From a checkpoint of a small transformer trained on Wikipedia.
Architecture: RMSNorm before each block, rotary positions, no biases in attention or MLP, untied embeddings, normalized queries and keys, capped logits.
Training: a variant of Adam for these matrices, 266M tokens.
MLP neurons of a small language model. Each row is named by its layer, matrix (up: input weights; down: output weights) and neuron, and shows model dimensions 64-191. Each number is 50 + 10 x the weight over its row's rms, rounded and kept within 0 to 99.
After each neuron's rows, "fires in" lists the words (lower case) most often at its 100 highest values on Wikipedia text that the model never trained on. A number after a token or word is its count.

L5.up1143:46 62 55 67 45 56 44 57 76 53 58 49 57 51 60 55 58 66 42 50 42 44 46 42 54 45 53 60 69 34 44 59 47 61 51 45 67 56 51 51 39 37 46 30 25 48 47 49 63 41 43 50 52 49 48 51 56 42 59 50 42 64 43 61 53 46 62 27 48 51 51 53 65 57 53 51 56 39 56 53 47 48 44 58 38 49 35 50 50 40 59 42 57 51 46 58 38 59 42 61 39 45 41 56 55 41 31 54 56 63 43 53 41 44 43 43 29 57 37 58 44 59 51 61 68 67 29 57
L5.down1143:41 74 43 39 52 61 52 63 63 29 44 54 44 52 44 46 39 47 48 57 53 59 51 53 51 57 38 54 45 45 58 49 66 48 54 60 40 30 33 34 47 58 53 54 53 38 49 52 49 60 50 46 49 49 46 55 40 44 33 41 56 51 51 36 40 52 44 64 46 53 35 49 48 48 29 54 51 63 38 45 48 33 59 54 63 74 39 59 46 55 52 59 41 52 50 44 36 76 35 47 51 56 48 57 50 33 46 39 56 41 40 42 26 50 45 38 57 42 69 64 53 54 36 51 55 52 50 60
fires in: "in" 47, "on" 19, "re" 5

L3.up1747:43 52 53 80 32 54 39 48 61 61 54 47 58 36 70 43 47 62 54 47 44 58 49 60 57 44 33 58 69 49 47 41 44 44 32 59 37 62 56 41 40 45 59 54 55 39 55 44 62 44 81 59 49 56 63 58 57 31 56 47 62 45 48 49 35 62 51 55 49 76 28 41 37 42 32 35 56 78 44 45 47 58 50 51 44 62 61 56 50 51 69 36 57 70 63 59 66 77 55 34 62 59 53 55 43 46 59 54 48 51 25 34 43 57 33 33 64 34 53 35 51 33 56 47 54 34 68 53
L3.down1747:76 50 58 66 53 46 46 39 44 52 55 54 60 49 51 54 56 51 40 59 51 58 43 56 43 40 61 39 51 56 45 44 57 52 53 38 61 55 59 57 38 36 59 43 56 75 44 58 32 38 51 51 57 62 47 52 43 29 48 53 53 51 39 31 35 48 45 37 35 37 51 49 50 46 63 53 53 35 56 55 42 43 27 54 48 24 60 37 73 59 41 55 39 52 47 39 45 52 35 28 36 39 38 43 45 60 63 55 54 57 48 53 66 37 53 72 53 60 25 48 53 50 40 49 55 70 52 41
fires in: "was" 28, "doubles" 9, "were" 8, "international" 6, "upload" 5, "population" 4

L3.up784:60 46 54 37 37 37 49 63 25 47 85 51 75 64 47 49 40 52 61 54 64 32 38 60 40 44 53 59 55 50 45 54 33 57 64 44 52 60 49 51 30 55 57 29 29 51 59 43 69 41 69 59 70 42 47 30 36 52 49 43 52 45 33 46 66 49 42 66 41 57 46 45 49 46 41 43 64 49 52 39 46 53 63 47 55 27 44 67 55 58 40 51 61 62 52 41 50 48 40 67 76 39 32 35 40 57 41 48 57 44 55 43 45 55 48 35 36 55 48 50 55 36 58 42 42 61 59 36
L3.down784:56 54 53 38 52 48 45 47 63 45 54 54 37 57 58 48 49 58 33 43 41 60 74 40 47 48 32 46 49 56 21 36 83 62 51 47 49 55 64 36 66 41 49 45 67 44 48 42 69 45 49 67 48 37 45 53 51 56 67 46 37 52 51 63 45 41 60 53 72 44 50 57 64 37 56 49 47 58 44 45 60 50 46 47 56 60 63 47 35 41 57 43 37 44 35 53 55 45 51 47 28 61 52 43 47 49 45 43 40 57 53 61 46 42 56 76 52 56 47 55 65 51 47 44 48 46 57 51
fires in: "with" 21, "suzuki" 12, "both" 10, "attended" 7, "without" 6

L5.up1080:51 29 53 59 60 48 51 59 51 64 52 39 42 33 54 46 49 38 47 53 57 63 44 49 46 45 47 66 45 58 15 49 43 72 60 54 42 53 36 45 58 38 55 53 66 37 52 63 47 47 65 49 42 49 43 59 65 36 55 39 51 39 59 50 57 53 38 61 44 62 50 41 60 41 46 63 52 49 50 46 42 68 48 49 60 66 55 58 33 76 43 52 69 49 67 52 41 52 76 40 46 37 42 55 34 54 42 55 51 60 61 45 27 60 48 56 42 59 57 60 54 53 60 60 60 43 63 54
L5.down1080:52 44 35 57 56 42 57 50 41 53 42 53 20 64 55 40 62 58 42 60 46 61 44 57 71 44 56 50 52 46 57 56 31 44 34 62 41 31 41 86 31 56 50 34 32 50 37 54 46 34 58 43 47 36 47 58 46 53 44 56 39 71 62 47 64 49 56 46 48 55 63 59 51 47 54 66 50 56 52 68 56 49 61 61 53 48 75 64 62 79 55 63 49 47 41 51 45 42 59 49 56 52 48 61 59 35 51 47 47 54 48 54 48 58 65 48 51 39 47 34 43 47 59 51 39 47 57 36
fires in: "the" 56, "a" 6

L3.up238:58 40 46 29 48 56 34 54 29 54 53 56 57 45 65 57 59 46 53 57 71 41 51 37 60 25 68 63 59 60 31 46 54 58 54 42 57 60 68 58 48 44 61 58 37 45 40 58 62 42 55 54 42 49 43 42 52 48 56 43 40 60 39 48 59 43 43 39 45 42 63 46 52 50 60 50 57 37 38 30 59 53 62 51 51 40 35 31 48 62 42 62 35 60 38 47 58 39 47 58 56 48 36 65 47 50 44 59 60 41 54 43 72 61 62 64 45 61 67 48 53 49 54 53 45 65 49 36
L3.down238:47 64 48 62 49 45 52 52 42 56 61 56 53 75 54 45 53 73 45 53 54 59 52 31 47 39 49 50 67 51 78 53 50 47 46 41 47 64 43 60 53 54 56 51 51 42 38 47 56 44 57 64 81 37 52 45 66 48 42 48 60 48 48 60 52 41 49 62 54 55 50 53 35 56 43 37 49 78 65 50 53 50 50 49 40 46 38 60 58 55 38 55 68 63 50 37 58 58 56 58 44 61 46 57 36 67 37 57 44 43 47 54 40 68 36 59 28 53 65 37 49 35 53 64 66 72 53 64
fires in: "the" 67, "former" 6, "available" 5

L3.up476:44 31 49 47 44 48 59 55 64 48 78 54 44 41 45 54 35 54 51 53 54 44 56 39 40 45 44 47 45 58 43 44 50 63 54 45 34 51 43 46 40 46 44 49 51 59 40 79 47 39 49 46 50 53 60 30 49 61 50 38 45 54 54 40 51 52 51 50 24 46 63 29 47 59 51 52 49 52 46 47 34 63 64 55 62 43 37 49 50 54 51 59 52 55 51 42 44 55 58 45 46 50 42 54 53 55 49 57 43 57 42 40 47 66 59 32 50 51 45 60 62 52 15 53 66 44 62 60
L3.down476:45 43 52 52 52 51 48 38 65 47 51 70 55 36 53 34 39 58 52 54 43 38 51 49 43 48 45 63 66 62 49 51 68 56 43 47 45 60 45 65 39 40 55 45 32 50 52 35 40 59 31 49 49 56 45 57 47 42 33 49 22 54 49 45 52 53 73 51 45 57 64 63 47 47 44 46 42 53 52 53 55 59 61 51 56 59 51 51 33 41 34 41 26 47 56 50 43 53 47 40 54 45 33 33 57 40 43 47 60 56 34 35 56 56 38 34 54 37 42 46 45 41 25 62 49 47 37 39
fires in: "home" 15, "death" 10, "officer" 9, "away" 7, "office" 5, "member" 4

L5.up992:50 44 37 40 54 36 65 55 55 66 45 28 36 47 33 46 25 48 51 65 61 48 46 57 47 42 58 48 44 40 35 46 43 43 29 59 49 42 53 56 45 37 44 54 53 45 56 61 57 63 58 52 36 39 47 50 60 20 48 59 30 59 40 64 54 66 52 34 43 50 44 52 71 44 50 44 47 42 49 26 54 59 54 55 47 57 56 48 50 33 38 56 50 46 51 58 41 57 60 69 63 53 55 46 74 64 42 52 64 48 40 52 48 51 69 57 42 43 50 50 49 59 50 58 60 42 42 64
L5.down992:68 83 52 54 64 60 48 55 50 43 44 48 49 63 58 47 57 41 67 41 44 54 58 40 55 46 42 53 42 47 58 33 51 54 55 67 45 50 60 35 44 54 43 61 63 34 52 46 39 51 54 45 62 56 61 61 51 51 33 31 70 59 44 41 28 64 42 50 53 46 58 36 37 57 37 41 49 40 58 43 62 57 54 58 57 48 58 61 48 47 51 59 54 81 58 62 42 52 61 48 45 41 63 47 50 41 43 61 55 56 63 31 55 45 21 35 54 58 49 36 42 39 52 31 45 51 48 53
fires in: "county" 14, "state" 12, "school" 11, "city" 11, "college" 7

L3.up1327:60 43 61 53 60 41 58 49 47 72 53 44 53 47 56 55 57 59 60 50 54 46 45 42 53 42 49 37 32 69 42 53 47 57 63 50 48 52 59 38 49 42 45 41 38 55 55 44 65 55 49 60 48 45 64 51 46 51 41 46 25 49 62 48 41 53 69 49 42 62 49 52 38 43 36 72 66 34 49 40 47 52 45 35 49 38 43 24 63 37 52 37 71 38 52 46 62 54 45 58 80 59 53 63 54 46 53 73 61 61 40 46 43 52 61 50 45 52 56 32 52 55 29 51 51 53 36 50
L3.down1327:44 45 34 52 19 43 54 64 56 52 52 48 73 52 40 41 60 48 45 45 72 46 58 38 50 49 55 81 44 51 53 40 42 54 47 43 57 67 37 49 41 65 63 54 39 44 66 51 54 32 61 47 46 65 45 52 50 56 52 52 36 56 58 51 29 47 62 50 43 40 53 61 58 44 42 51 51 60 42 62 54 40 85 59 55 64 54 56 61 36 63 39 24 64 55 47 45 46 48 52 53 45 48 63 49 51 49 54 41 28 52 51 54 43 54 57 66 39 49 51 54 35 59 36 54 45 40 48
fires in: "and" 43, "there" 28, "may" 4, "these" 4

L3.up1200:63 54 53 39 58 34 57 42 40 43 54 51 45 35 53 48 62 52 52 62 52 48 42 44 55 48 48 57 46 35 48 58 49 58 48 68 60 63 42 44 50 59 49 31 39 53 51 46 58 39 48 54 40 62 39 47 38 64 57 36 49 43 49 55 40 56 72 77 61 51 63 42 86 74 60 45 48 45 47 58 43 61 59 38 60 53 52 31 53 39 58 51 66 52 26 59 51 45 52 53 53 52 42 46 61 38 64 57 38 60 50 64 39 51 40 57 52 49 42 42 43 53 50 70 52 60 45 53
L3.down1200:52 58 61 66 59 53 53 59 45 51 58 51 56 33 42 34 47 38 67 57 51 50 49 55 43 61 60 46 59 36 47 46 41 42 55 72 37 53 50 34 42 66 57 59 59 54 32 37 63 34 50 62 50 39 57 52 39 39 47 53 58 67 60 43 65 48 38 59 38 43 47 44 32 55 46 66 31 57 42 61 45 39 50 42 32 58 55 39 54 66 38 58 46 64 50 70 57 58 44 40 57 63 49 48 51 61 26 45 36 48 59 35 30 57 40 62 26 47 51 43 46 43 36 44 31 23 74 54
fires in: "the" 24, "white" 10, "this" 8, "with" 6, "while" 5